config = dict(
    n_layer=25,
    d_model=192,
    n_head=3,
    n_kv_head=1,
    head_dim=64,
    d_mlp=512,
    vocab_size=8192,
    activation='swiglu',
    norm='rmsnorm',
    norm_place='pre',
    norm_eps=1e-05,
    positions='rope',
    rope_base=17600.0,
    rope_fraction=1.0,
    qk_norm=False,
    attn_scale=0.125,
    bias='none',
    tie_embeddings=False,
    parallel_block=False,
    init='trunc',
    init_std_qkv=0.0474,
    init_std_o=0.0589,
    init_std_up=0.0679,
    init_std_down=0.0679,
    optimizer='muon_hyperball',
    lr=0.00751,
    beta1=0.95,
    weight_decay=0.0,
    lr_head=0.00789,
    grad_clip=1.0,
    warmup_steps=200,
    schedule='wsd',
    decay_fraction=1.0,
    decay_shape='pow',
    final_lr_fraction=0.0,
    batch_tokens=65536,
    seq_len=768,
    doc_mask=True,
    train_tokens=368100000,
    steps=5617,
    dataset='wikipedia_en',
)
MLP neurons of a small language model. Each row is named by its layer, matrix (gate and up: input weights; down: output weights) and neuron, and shows model dimensions 0-191. Each number is 128 + 24 x the weight over its row's rms, rounded and kept within 0 to 255. Numbers have three digits each. A neuron's up and down rows have the sign that makes its largest values positive.
After each neuron's rows, "fires in" lists the words (lower case) most often at its 100 highest values on Wikipedia text that the model never trained on.

L16.gate132:112130124124081124078127113106143162115109117148141107202150144136110134144094147142150142127111128089149117106102110127154080101133133094129134151079126101114089107107095132126139090127118140166126106201107126120104114135110129123130125126135147104105149130116170132124140134140131135156133156105202100129125094139163124162114124122134126134136186136096147134107129089078139119137130122127151184120133108095117115090077119082139156174094124114127138129139103080127120169115116111090133119119124188114128148091119071120094154142096113117142166146144116152123146125118135119119
L16.up132:146127174120130167161110108147156118139173153161150125140127118122149135126154121132134144095143111119128136107127112145158107175156108136097143104171115135150135134141121131182102136139065153072143151107177115135170095119116094109129105127131117130135138124131167154121143167117130139090140129130111084133128157134134113148145159138137084081087094100157121132170103125169144123130091097104131172128094121132129161100150150124152062149119150126159101141136117173133137123114115103123114119186101112132122134182172117137159142125124093112097159144086148126144111099155091120118
L16.down132:119136144145080108117134100131166092088089141153153077080157146120130086120136148138134138118113147146170144146079166135136147122092091149106130147134150094094119158073109174115129165130129123106134153110137124085109151071128141110154117134103110120090148132111170081126139182115116087112127128126123134118129132092164114121111104127124152140098151165110150140104126113104139127145120154130152141106154079105109139094140143125140101153140121131148134124129125136076129108127109154144109086121104093145121119157123137138109116142069103213149101146138105123107144132158127127157
fires in: "by", "to", "as", "into"

L11.gate338:140131146141107121124128140136091127147148137119118156119097154145112116132183155148103167127125144145123105080155203053116143118106149130148132128121129108144117144132137167161150108134142100125121101190126149153136125170111141123130077105104151109121140090103114126106151126153086133183156115107101119142139106151169126120099116118119089157129119114139146157128126116153137162080111134072139095150149155085188142084116135126116109114152128147170124116125111130124138129105082160106143131137135135136139141087158120131168156161143173124125089161112136110163170114119136132109
L11.up338:117146156144142135125130137139133138117096107110139156138137107132099095116134132099192132131130098164123123103188135122157133137104118103125121149159087092150135146153143130138166145128106102123082135126149187102116169151138133091140166121097129112112167084123172126077112087097135113152126177114118149102151126141158105139124130124125149113117146096121164139130136116129152120096088088101143147107126109114163151100114158117139130122110158157153121133141136161106113109123129114179098178149091096175128121125106141161132187173166116117151148142096150120144143116078114155092
L11.down338:140156117129172146091167115178112147094110097126143149173159083103151154132103147078175119125114120099101164169168167116152136145130120099160141144147111127136139123118124097124128129122087098147133143126152152118097176097164110108156141139153131118107175074129161162092099114090148128077090137132103148084102120097099109148139113102117147089166133118146137117122109122110106117126104114150133133130079068129168140134122155103136128149102149141123124152135110174153088111095168117145138126136108113136119102140118113135109120150146126121109119145158125133147101106094105159130
fires in: "with", "a"

L5.gate173:133127151134191146153136156131087096121133141126166125118121140159114140118140169160132163112104098156129121158129122109116136072129174102129161122120135119095142142116090128145119097145126118127150125167147162100088142104089088124131131135121156150152134113115129109126129119124135133145151154127149089107044159131102150150138107115141152128136141129110118130104117136116139147142146155108143110168095120157100103184055131118154108117130145149114107137152144128137127091147162134096116065108144112117124115113120094166128172133169184059140122172119117148131169125142115120135
L5.up173:122133150135154071144114109109114119110131162081106115130155142136116139114152174131161141149130142107170136126114149134161131107168117102137124136134123160120121165143095119103116132101148167114129131122177150145139136134115114150108141099120097141099132150118120150087095090118116122098129117124139123112107101136130159148127104162104139064108120147141154145067142101168122135197127128097164115150143117156100138191143111150145130102114111162114134105144160178109118138140160158124144110141138132093147148106110089116150183107152188103130093199146115135120118111149158121130
L5.down173:105133131126154079154094122110108127111131158107121124110144131139114136121141170172169162141111148128165123173141145133155139102164161110150153124145144144110131137150083148131099127094163162124112133150180152125114181117108116130085143113108126132108136150112117139092140117097123117118157136091146120100086134127098178134127092160100162090142141140136128156074141132159136131154116135106139121143125138143096147196099110151147120116120182173124132087144163162124145150125166141128153106135160113129155115102117074141133158110176176084133102159125131152138140096144161120133
fires in: "other", "new", "medicine"

L6.gate386:115146126122147100134138088131154127126125109106161156141110131116115135123180116132114131122080141128129113069142083131156184126098095138110158148089096137120130135101133177186108139128140115142103086123151131144123115105144139090137132082110119110150174132119181116144168140128131121143102141133128151154106126136149075112094114142182129112155096136110080089060108097141136116154111151131131073105095124154124156180097132126107132121125149134151147126155158079134129131154152115140141108082129105127142112128104132093148140108112093131146084139128138115132143117093119122080
L6.up386:118120179122107108110100172122123163132157131102122121122103136135124091132127096148158097136136109152163133070121129157149132107154123101181151074097104137107169132107116123152095158116114123111100170152148152108151126094122162123147114088109140119093158099094087112144104144128158133091111096107114143166173117165147134134133136154141122068139100071121132134107133126113078122099080111122132130132102178101134115113134124131092107175129156105110121100128119149119135116121103132143131107129140114175150161127098137116139140146135156143188124170096125158167148113110143131135
L6.down386:132133112132137140142169078135156091099092131148154120121130120103132172137119143104131163124125146125073099188140120095108138168080114133115110175150145094133067107133148154105160102139138126159121095107120113134098132134150118121126122173163119139163095152155167163121164104109099122155138161131121105113079142078109116108117096134120134202125141177140133108137126125133155147131179152124121106130130100145111146151119129146179161098120118132161118140122119090119111145125167131126117146110106109069108121134130114125143132103101118121076140083142145105095119137155107120120
fires in: "name", "a", "provided", "championship", "considered", "compared"

L17.gate325:167170097111146148137142140106099129115108164099108119146130118134152108118142118123105117095123106154175121170115135149184151121088172109078081096164130059129108129150132114107153087090134108122147141125100105109128116087111134095125113144135122155148194120117133132150113141108163110094166186109154108148117129106145125112073159169103106131136130110137110159178097146096135158097115124139139126140146126094179131154128126123149144149128150130135134122102144103120081142122114144126119098124131145120131123117084127156166131089094099137103153145150094123133146104113106113160
L17.up325:144131125126120109093130097098111180079141142121119150122125125109193125102163143109142106138117076165143149156136114138149125171087130161154157133138104131118114099172136065106097097134121088137091121133153118178142116126124126117127119128120108147130167089107182131169120148160120069086098105118139129100127090126133123135115144178143112140134160134139115185117109141134154146133103135111129158135161140134119131101194150121149112183117143118139136129108141133128087165125089144125144109137126147151110086141166111102141100125102125108160121144151130124148167170127129130157
L17.down325:086167135127109110099138122148111093127098125163155137132148148135126095103080111146123103104109129099136086114118123114112116132147109126130089134143094106118149155061135126163094082171124127149138130087080171099105115107129149126161142157113114140148139107144148142155151136098098102133092142082106105159130129127140125122084141159128109137140126092120121142103128148127130128180110144096113159140188102092140174110151116143174123114108137153143150180129111150128147181126111144149114162104099139152148114121079105107101167142084134098118136124110139134120178114107164130146
fires in: "has", "played", "scored", "was", "had", "married"

L18.gate281:118119080163123106097114106116121138086120178165124099112143116134136089091136125143147112140130103114120134161115136099159133119123090082116098099164121118111094137111143139159159134122129144160180150105140137146141171112107183160129126091167174146128154131133126132112093120120139158111149148110120094120083215148144156127129152127153084121147127127138170129125141130139150151115117128140086119083167149119108111155172123129119173104121093113121146096070126075119133139135150118140115123125110152104142126127105115114154171152126142113126073139085121130155125137146166114116
L18.up281:145159138100120121098141139161107128127135102129100147148091084114151095105149101080115159115154123166139153138128123090159165117126184127138114159134122111139114118106116093152125137136110091133073121148144137153119114072183143098121135128147122149147168093100177129128097140151096139108141151120151142170116108132123138110171118148142082173158118091119121157121118135109089094075150113146158147151102143091153125116107132110128120153115181129089125144103159120120131132121147157164111127151114128137083098142161111127087146113154152123133149079137112103162163101100138122112
L18.down281:140123101178129120105124074125102108128129185132115128152113130164118119117122149129151158122148131165118128116087089115108145140129068159138115110145131138158125125147125116089141153093098182142144147102139164147148126147135164173143129142160139140151174156135090146138113136155119145147147119112111114128143153081164141107144165122136131125190129149120126147100093169105171129145150119139115093106121127107114130088124110159133156137131125098140104171122102127153121128157112088114169178103143180152173142132090125098116132143091097108173116128108100146175139152108129093138
fires in: "had", "has", "made", "served", "held", "announced"

L3.gate105:147155157114151114153111113133183131151107158142096117122127129129112166162146107113152087134109122093129138140148143098146140110109142146113121119078124135147157142132176142110112149139140130159175118101160107127102108160126125115095133127130102109096117104105156118139171115205121106143137102127132150126111101161117054171107125090129114122140153101109120114175133134123144180130102117153152113093155154129073152138161130115172108101122141129128117135108149173168135111103136135144127155143119059120124120111119151135131145158153076095084153157154122118111120130091115154122
L3.up105:123136100129138126126086086163173101103135129128136138145110105158116093146138084082128130122141154099104128130118136161139136145110112123074110132097097139161173135141131136134121174123143098147136158103142100117112077161117122122093130156149105129146116126092142107136141127168131070164138141146099183131092098151149085190095172124145081131138133123083098144152135141113132156135101124164093145108115145108098142129113124115129168118136133113117129114098138181081111112131182143133136112140087122110151144155089134107105084166129109147096155152155124155124123117123138139144
L3.down105:119147101124126128157117103162194105080140113113143139158095101147125095131149102091126145118146142094123130147118128177126119146100119130081128138110092130182170122138125127153121170120154108144128161093147110128145107157115149119099146160154112159167136129104153107137134149173154098145134128145098157127075119155155090174105153139156085140117120116086081130159157146121138151145076143156095138131113150108099147141110132109132190125122144117122141108098135197104103121133158138148147095111093129117166131162102131138131106157140102144111154132157124137154149111148141148141
fires in: "game", "of", "same", "sent", "forest", "injured"

L22.gate432:162131073119167151144119085129103108138147116108103145156176124126117105125123149106105140160165131167157133119157126137115139153095111149137183105141132130110136140180128130114077146127101095121133148122134109090098148117118187157122151112149126177142137108068132130156126100135124122167119183122140144102115102140097141156178089106136097102119146098117145125152112062121137129134122124129085129112119128159120126112167122121120132121114131125130138115109119159156122104150138124203154122127150098144145087154157138128151145145116175111145163158143102113158149080107115161140
L22.up432:085088163137131136136144101120109095121129098096154210142133140134121140097186121100111114141132139140134120125142085127091138107122128103099146103138116106116124149125170110165083138104084143096079129164109128077115158145154164110129145127160124174138142115127121145125178134097148089169126179146091162103153134129128142150136111107157165097125176113131148163158116088172121129111135117114148109109140154110139133127140096106155139105150101147092126117159137134138121112101160156153146109091124140094106117136163140123135107150133134135138133127122153123133169133084078140112
L22.down432:142118150121142124124075149113142168167127145106102134112103152148120127111073185130085095115159162113214135135113135130135132160107136120088131163146134097119125148133138141122152100115115103133082182158092093141091130147093112178115116131123170134110120135111132146111156141130153125154120105149070117093137147142140125147142132166120129090167197157175139103185110131126135093143130125138111108135137109120153147122101103153107130103134168109117147123109152091150103122127103080112166125124106099128138119112131154114128124108110128147122100114093124138107138097136105148151
fires in: "a", "awards", "his"

L8.gate159:133137166107155123172073118085131116130167114169094170111113133176115110115097145118149082146090118145120132105075134113188082160124154116115115168091091127185158110132086153155114097136087120116170142120119104148124114116146126131186124124121152142099125075110126121108154105116145114160123118140087119118144159099086115143161156125135139143129137152117149124159112110128100138070158139162143114133103143152107114130133093151133097142145154123102154102122138095095150126124132122157136124103124148131116152086175116155108134140148102110100133115143138168132142144125108139150
L8.up159:107123185110165130146123140116171108144131116139096120118105121125135144132081142167092089170148117135126106122070134166156093140159116112094135130137114130164101133128147126114164165113078107126145181101073121163136151158168105081126117112108141143130141120111150128095135122141148106124105121138107102079149106131148108121162145139129197119126143119103128139143121088143096146092120127148103117152147170150144075141120081133105131127141153099155177132139146118111172133112101145149133105124096115095148157122153087097114134101126155098122130122136161116109133093144085133106
L8.down159:120116137113127151096151164142162123137107117108121096152125138115129123136123148175074149143172130142099121149092142146104104115175126130094130123143105125113064136120185114114170170107092116112114152085091139145122157136158110072094114108111151162149124154091136119085107147145134110090087109101134127096117097131174110116149153140132189119134114133134125145129146086151138145145119097149087135153142161133150095133125101120104142139145150088153177162108137133115167114129108161143127085136104131104175137137126107084125131104119144122141107137113120091124115086132127129084
fires in: "states", "japan", "france", "canada", "iran", "england"

L3.gate453:141102109100131093116112095143168137105109173151142110158145098095133115124143111109169088115080108123130168119134099110148130105112167125083112123116121080129114159176098123119121116112100142108069180150118118066145123122183119161123140145138102119126130073152122144106188117161131106111110115051161105120104110088117146164101137147118143153167137149129151112116131117132131139170130096127127118138130122082127133118125122143098113120127128099129146110110145106119096127154144113099120130152149116129122106097123135092096137156126135108083094078107128116136115121110167114162
L3.up453:132098100086143147114147137138183150062088151144115128130097087190126131109145132098168126149100105159098150143129124121155124101138130135086120131137079069152148146132106149137137115134104120116080178139093136122113132119155146146132135143130107116149148124149104107122114133129152134158111110097163126173087134108115115122077128170115144130162144157127141139100134140146134167210130113141104120161118127112159146109122142163078141160129138103144149087121120082147110182116167122112161125117132127133095114120122149096128113141098126158135118084142160112147120122139113135124
L3.down453:114150134148104155157127153118097123133128088116134153105092129176125137133109139140104168146182143140123103144119170148134137155149087131159155134153111158126135110074149145137136139135148094136182074112122158172111139133065149105131113122114148162138139189125135101140085127096137148145128121173109147143127159162133094073145112122142121089095136118135096139134126144125122109118114149125129123110113133174143134133138138137166156142134131136143120135139105136134134154082130139162156137094102126139130151150142127146165121091102091183190168158165133145122132140165094137081
fires in: "a", "with", "would", "be", "based"

L22.gate204:153120130089102170095103148128172118114108128128109164150135164089142077142070123133100112131119141115133135109175121160124172114130173125138110153091128120099127153150133122143137128131146088114120159144114117124098082145133144145092132121161110147125140115157124116156178176089109122130131120124123160132135115117085163186188146140154109144131138057137133073135090112124121141096136114135129128121137117170096136124159131096138099142109134164164164135145122124112111136102132134127124111110174127116095183105171162146125139110132127086125074139103135124129171126122134138112
L22.up204:114110112156154169094147145152172113104147063152130115117160108157125125106150120124172182165119100146146110137185141161147142120118114122106123129146141161099145087113110092105114112137118112188097109142143142109112082123111172084106096157113140139134145126094115143121158148161098091160138126106121117140138104145129127175149129145157114130141128170144138119131110113111121098169128103139099109108138137115138151146118105130113133117159094128146119093130061117163116118151093150153132103116112141129139164096135154099095144172130111107126109114138175117129165109196140126131
L22.down204:149127104141109144131141141140119117149127136117147109104119125163152136127118130112116106136093133136128176103125152144142138154152116134175138117160155137131122097152134132097156158112130103101088158129112094136141086135118085058116107125119143134153110161137130123095120139114099154145140141144060146161067121115143150136137160161130104115068139147142088142148121170199117103131117130114112115131139106152139133118123106144118117094112160151105117142113183119172117146141145116156121130092055127146160097132048097127167099088126159118131137146123141145174127120142121121138
fires in: "a"

L2.gate403:112130125109134156166102128091139119156119138138139162112119093106136163133136141122118080131114156155161156139085098112130109140114062100113161088140114126101095138112155131151152131133087157115128103126123062127164103150129166112114138136171139114136112154156114179105107129140158107103119094143100135120136133103114119127114161128113149127129144165120121142139132107160128134136085119208150083166189123163156149175143127141077091130119085110105155102119154112117102121143119143150109103126148120096113126119111169155167135117113104114063122117132129121137125131130101102142
L2.up403:115073099081155148114160096121118108100154123141084143121117133142084101170134144103139147140114109133106154106102168077125129144117090097096137122121092132137174142095121140150143157157148119121113133108113123148141130118167145161157137138092157141150150151121101138136109127147083129126176091096143115126109128091113123133110098128128099169112138147098121127137100074148183127073132110114126142106169134166156118142157138142078123137144127079114170084125119134101134108139144109153155101117127132106112147109109122098149167120128086115093162104137079118110149121170131151127
L2.down403:134089082088116143107118099120126121108160140140096164145131129144086136157136144143120142154107142134124168131104157108127154124124115080114147104081091109141173139108140115127164149135109102136122139116097151123156112150146125117137134145107121138136124125134107123145068150136114083120113083110145119127107124116123110141127113158142120162096123147121095110139114084140169104104115137123115132099162161176133094104133091126077116139145139099113168148114148125069147097120160117170160118123146123105156122097128121098149113129086076077043127127086136134104108108164104154108
fires in: "states", "canada", "ireland", "belgium", "ontario"

L7.gate256:143135122122106137092098113154099169142156130125114172121128093106091098146107105109136157112130153142114090126164158099122153133136117104158110125121064158117111109157121091128093160089178101122159118130154132116143182100173150093146112110138116126119102123117094148090143145081105066133111106121147147147107116131189091126131139187149140166134150117119123152143133151106089107141161144137129109131144143139130130106170113139123122122176097126089142133138130151131161106088126146151107124125127181110148143136176120138148124109142162124113117123099166159166138148112115154137
L7.up256:110141120118153091098100094170083160124126109172108176132137143108101098134139099153132142138131166125084122113130134173103093104171170121151110150109163105154125110072126173149140153154153158128154117138120159124160139126117136125149118133135109119122125143097138112103125136143097130151134137127113127117138161125115086139132138165081139105156125150138128159117172133103089171128134130091151155144155107147115156120104146108116118152134118128127145133124108156089138107140134126149119113160157182187119127096157097126119126082133167124172147117131188091122115113093178082106
L7.down256:106159110135110114121088126148100132124125077131143193110136121143092126124142062137114141091114159121129091149125150116158141119121095170140129124107115090128099183138110123163130112151186112122163142127142145097162159130137147144120136126159127130143128132176143134107163141115095121129120133083162096154090162109093121137134129145126128105147135078147181161106147123129097129118158104138123099114157143107102136117145162122120172111117139113156150102094114117111121142113138110108109139166156172173144165097158092141094111086132129128136150088102150138155113132083169100120
fires in: "after", "contract", "left", "worked", "career"

L2.gate227:116148095150117099090141133108154126111172148099132198142123115104109125119108166129144156123136150147129135161119144145144085165131094135094150135087137124114130130089123153148106133169111088093117124112106078161155102093124134135112165145094149118139121142086108126073107118135127154125118132104105131142155104081093105153111161131139147072154121091076133144158116095137135109109126113146152111134133154159084144170120106137085172128157139097157138125105146100099156089153135132193122134125146139090119149125139087135145131093126131135108140111178111116119127137125093128137
L2.up227:118122098121138095113124141124173107131168131080074133150147136115113117133119161148145167111153119127110146134088172134167124135128067151086143141137088134132107158115126152135149181142092154119128118139092095131132140111132114140096188137131149131144141153118118141101104125156140109097142131145114132143110133116129079172128140099153146123139125102104133135146141091168123139086140118140128142160126135100131115164121165137133163168119147083148162151149170067091150091122154132166142098145133150090174123091127129117164123107123163118101126084189087127115124147124117113138
L2.down227:114098129100137102148118145143175114138148118092066130144140121125133134145122151164140155118160103127101134128075169125158135125099093143113160120205078131164091163133139157119150171126098152143115121125109137107135149111150141129110152143128143152143145143117108130124103153131149123098111134134127146141069144126127099131146136131157152169130136118106104124120158108161123146090137134113084138165134153084160128136124136146148136170090153117132168157155146094111126092104178143166158091149117120110215121097123138114149131090104159130099124102156085136139125140120128117126
fires in: "china", "norway", "france", "russia", "england"

L7.gate359:107133101134107146119159126106104094080132126112103160161115157076104145143094107127133153156098177158150106111125129106152128084119091117152130106097130130134140120130173135157131110158090142139132116125135099134104150099106130154123140157120163074110136083117111069167105174117087125113136157093128175101133158151118112124123150165120135107157118140057139090151159137133109145150119132120158152138178095162116159114125133163174104119133163100124140129096135117106153132120129127162134134115135122090103099110127118168127160095150114100094173153158127125146128111128112110143
L7.up359:092094127094157111126190139128148141109106091123097154173181150094175163124094126110147128152124179143131129118139193112139127115144133060142113155107117164173143120139159155090141126101102145127123125099122125164108107092138123141127138143117182090167143119150127105155109129130116175154117131144123108115106122110139110161115125108111135152099111156102116096132164098120136146114157118137093129078155101144159175122154143136148149111111160114097115162119115140135126117137149082117160149176149126129139076091085128132140128115137145132105151155142140111118135125115120149097
L7.down359:134106141060130090118187156150135153136101099132106131124163124131183150132131174070133143129138146140143128127137198132131146128151146115124128161143108163096119146169156155065134179097116123110096126100135116160116093132140137125155126125129136164142136192136154139108133121129135158123134118177128092136073092134136150155146105120090125156124105130148115121108135078121151140125154113145101073101124117128164138147171108132123142140127142156145106156160128116143129126139156085092141142151132105172177097111109123109136126148113129124129122129111122110119147118127132137067
fires in: "japanese", "polish", "spanish", "russian", "turkish", "german"

L2.gate495:081091132104118126121140163102165125088110144124096121157109150125079177101132145089163171150113119186127127142108126147132124129119095128117169106143051143128093140133137179121127126127073111107095146131114133166105155105139112102145173110107150164169119128110141134102101165132124156132153132108126112113120146119152137117144143156099118164142131107100085133134165100098143129094132137164117120150155133144140123093148096157131120204117152131125136142121122122171174083167140111124141108083150148153149086087150121118137143111121126114117120138150104137139120119094131122107
L2.up495:089093130151145150111109135080141144109144128148113169189095131120108154104126140110174169163152168175153112089154136151100115134079093119155127107114103132113074075138098112143133137127105081089148172101152107138110157110129104122144116154115157142084122141144140159102137151159143121148158123074142141123164114081101133132088143104093104154164137123094130172169132069112120126123134157142109130135111090154146108142132112158137106134132138110085103139117154091121133130151162117126133102112138147142140105105135163122134159097131118140113146133138153120154118127121154133139
L2.down495:123131141085089113136171161173162102141118113103127088080158147141150129137092159114092148134079114141100164170086133123152124140152141115095153131168105118138170169142164161122091153160123141150095096161121168114154113139129146142124118108119106150147159130094128076151095112070096153102128139178121116120086144157134113106162100172131155156122110137139111080090147134129134143137101122135145123112139169105139161080123112133129138165107137117147181137123086149123126113112131124124128121123131133134145144119107106145145097140132149095132110130115105137098158151140110102096
fires in: "canadian", "spanish", "polish", "french", "brazil", "portuguese"

L18.gate177:106150133066110164168099097122129087131139152124117142141108184114092115114123160102149116148125111146149090110157147095126142132118123130146129121145126103138133112180144097072133139128127094079146114131127126142127106176093120098140143143092186136110161115159118153118117105132147114134086111129106171101122132133095120079116120138138125168157161097101088164140149089134084158123124142127124137118131180129097097103124158127137109168126140156122131121175131149086141128157114092147136121118104140131082148125147114137134095175125136085124126136145175118114130143082175139133
L18.up177:113152119108115135133075133130119095096151118146156127131148184161125132105113140167133100102076125152106114114128097107065151143110094181154155108145142106120152138180128131128153129088138147111108159107117133128137088131102141156137135128114148175104100116136128146169143144133116107138102129143133128098139087122083125144143117160145152122167132140091117131152121123112121189131123186115152108121114077171126124166183151114178121158159136153161186103179089115139143157115138132108142104135146155113109144087127120097117106127129119137115130130138129126092090136146126126107
L18.down177:144133135145097126083155130124130167152126103151131082132099072119134127116136117128141163113116105109150123123127090135126128131142195087122109125106146120131131117111128212137144121074165129096108171134119100101166156147161141148100148153121112150125134187129110151100115107142133110148112081119174115111163087155085131164114110177152085133093126162167150088139102133144164157129126139119123128106100121123132120113107114088131136126148129123111142150100149090155124122125157106133140139078084134146124137144100111137125150134115138107145140136093095119176146165128145159151
fires in: "and", "a", "where", "as"

L18.gate168:139145076118105167110106140141094134119171126130132175122141139140149122121121154142130110119123168126113112119154103123125141119177121097130117129170136140092125123167144125094108112144096109136125153120102105138098110141164154090144082137084083183135109064120147085142150130144123149161137093166118146152125094125103108183148155146138090102123139141159150176177108114109134152130126116139115140140104130133127143096121135127177118164143140110125103168142100110116186154124145112141145121159108138137167096131147128138097118137163169128111127098137096056114127103118144164117
L18.up168:162155086147156135129123103129126102124142124144145152159105132126114073112135123161122134101152120116117110118148108144142108121144129113128111114100144169108075120138118139111122151142107110087108138106117107112100096157081135113168162111129159152168114095117164099189132153141123068121112172112095113095155135139123104141122131145101143104166119097197159111096063146139147097119132128150123122122105158130109132111137164117133121093153143092162141155101097122129132137146126143128108157162131121154171127111144160110132135115139102126066098132119095074125131135159172163150
L18.down168:114135093153106166118119141102151111129137161123165160108141099134105140097119141126099129130101140133082121146143124145117158112163103132151128110160133160112129133147106119127137137143132111123114156133066135095118104120160202105139075146128072176136143092121144112132170136110128112154106132154124132170112091117117166149154141159154091093134113136126118185132142098077137156153100083100147135098139146146130154113128122145136095172141134130108156128169155146164147195088122109155179120121119125143149109169153125099146103132135129102115125142107097094158134116105134149139
fires in: "a"

L3.gate215:128162113176150166107172080062104157096139136149096143156111130119145146135117128081178129142106114164119105147103104117165121086134186139115141132138138138134102177122138140073124120118135118112127132126129125145123083096135182112146119128159155147116129164088138133101165138100133096126120143140109134135077098151120139110124112050173106149124147145148159113116142150143142155116118133117151117108111159092150097123101133115097132156173108130133116123145147137089103098116136117124125135120145126094148115152127111134123148120099108109135102102103066123167108145154091105112
L3.up215:120098110132126144129128165119144166083171142136088145092116142175110120091145134097114113149102118128132131173184149147173147104123163127103110127164128113135099138177134123078089093102137097110095122159084124124131126139149145096171123151163135138148106156127112121097109108130157137115137140103122143117085109155168135143103087105175104150125114165158138084149128117102130125147133163143130109139093124097171151138133070139129118087134115160128154156106095126151117122109156178128135101093107170155165152152139123129132126097091097108137136128133108140164116111149120145118
L3.down215:120109133080106109160110156169154093162117115103183088098147117129116098151126130157056134121156138122116151099119167136100128146116094104122109112118104097124155074157123138171114127107111144105143099105164169135147141157161105147104123103109124113122129104150134150126108147159129164137146119126158132145171153100136087141135132192097158092125119118094088160127136117115120117122132129164104116150149103157110172109131132133162128107119133114114151143112125121154148146139126161154117112163080152195101141109113147128150105159173137162109152139142164143104157114115138135151
fires in: "was", "debut", "loan", "alone", "re"

L6.gate16:127147164080142126164118120182134117205127119174129129078135157127145099113088097124125150130078138144101141150125120107131139133092129118145126148152135125135159168129094095154178112087121121078103149128141161123147118099143137147128142106150150104110167147099152155090107135109093159135137125114131131109087133110111151128178169130088172083127133143129128110152175127136095128113122090141159119132128124158133156127105119117139141084118117134121140159123167156104112169097137124142132138086109151091119139104126141119104143107098113140096117120102115118165146114199124127137
L6.up16:101123156102142114178107149157136123175106159124139138113114144142132073126111118137118153153108157114098140117133143100182144151110119125159158119174114119112137128129102110124131089108132128119130149098143136140136108125147140158113138163145152124113151135127141160139117154117127140120140074130132139118094127155082134116148155145118165119131119156125128108113165134141092123120147121147155136139150142187159165123085087084137119116115081182143153166149136161085138163104134096152151142082120128139138179138110159100139115109094115143099115109120096141166134099223126166109
L6.down16:138124120151097126126144140109138164055117131085147113157122116139111154148159159123139102128169115139130113133121150124137103123174133148115124106102133137129101095125154151099094146183124145163149111108099094127129148155105112113126114172108133149182077109173126080174143094147169085114104133145126141150159123155152106132071079156162097175136133118114125135091104122123173111134135154100115142108119147095128106109164139136107121144139139093132124108126099094174148109149107141113134126143132100175111117159125117150148104153140124124141150120179154132116144158074114128137
fires in: "states", "york", "year", "episode", "model"

L18.gate478:131144115143128146142134129109134127145111184127116121143069135128110182143114087152067097141121143141101158095074103110134175153117158166155101134144151159143103140134153102110150155131126089134152087142143125131126163139093099152138089142144128154160128104109142156116117093124165130162106111164128108125132170174178124120164140181108137148127133112127159159166140116171133123100125154121109140127122141087118159137174108131158153125147158169105110134171138121150117161172155117157157099128146120088169127092099122124106103144138142125135143113129134102105105113152145147127
L18.up478:105125154129123112126138105147142143093120134138173109130155157115158124138141145145133132094134129132075128164113161088166139138148128093075155139142106136090142116165122091095105086099134067125110171112134095159138124100158151123096152123159145143069160138109142098179114156100102141121150096147176132114133082104134166158138155153108145127101139140173132109095156141118100133134120129099102128119092084108142175101159163133152108137159084124137135098109104135124093160143132132156102136130125149152138151127149153120107136111125059137101133126122129133154158125154146118137
L18.down478:158133127171117134117081151140121142117125154097140079129125124116132111108125115143093096093150132116159156106140139140160090122109153097129131126180108118144120127124143100151140159160141117154163145135093085103138076129098131144138109111134120117157107105127105171085144115140159125084120143161113113150148145175130079136095145133134116163179156123114144205178104181181138124153176106140121141122102120101143123141104098133137117153113191162108114144133116109139147148134161125136117151125128129093129151134105109139171105122147119160131142092114133110119090092092112119119
fires in: "had", "has", "reviews", "which", "received", "have"

L22.gate17:149163137125101092119113164096146116125130145087158152127129114148106132146127157114161116092151120104147068120155098132160144129139110150098084126139148103150132114132116136145162120138088074108097120098097129134117139149131147128098169122125161156129106127168111162129179137123129124090149156158125123126126063112136144140140130133106091151173162155095119155136097139140143129159181140106142136159156146195140115138116120130133158157152157105124127105121117108140096169146110110124147146149165139165191140177127140142149102111144103101139112112092149178149126094120155119132
L22.up17:119107173090164156098148153123158128109157148148158112137130147113060123135141113143135130114092131135124087154110099129124135143137116138085147108081141091142130122148144105135135151120092096045117151097098125139106133126089128185131111113125147158114148116152134150117105116127140135148119167124072113177140129149092150121121150132154112103152121103118145144125125123144111124141096093170121121113164111128088151121121134132092121129097101151140120104138093088110102166117128132155162059173158122133148151158148131146110107162117089131122144146139130172107169095163107126129
L22.down17:157125106145093164140136166130085130096121130135132111094122144137118125136177120141141131161120098160118170107133133137128133083094166137155129127139164181114091134144107098097123142128144143166101118108142127086117117129120123135114156167127104103120121143184128126134157123126108145178129064140140143122135106075116125119168136092110111125160099130144123156163076135143162156153137133147144131125103099088107126153130112085105134145127177106103154111137135165147146136140135136150136139128074139130144110111097102126142147179113105067138081159101151091122159158097128141088
fires in: "the", "as", "a", "at"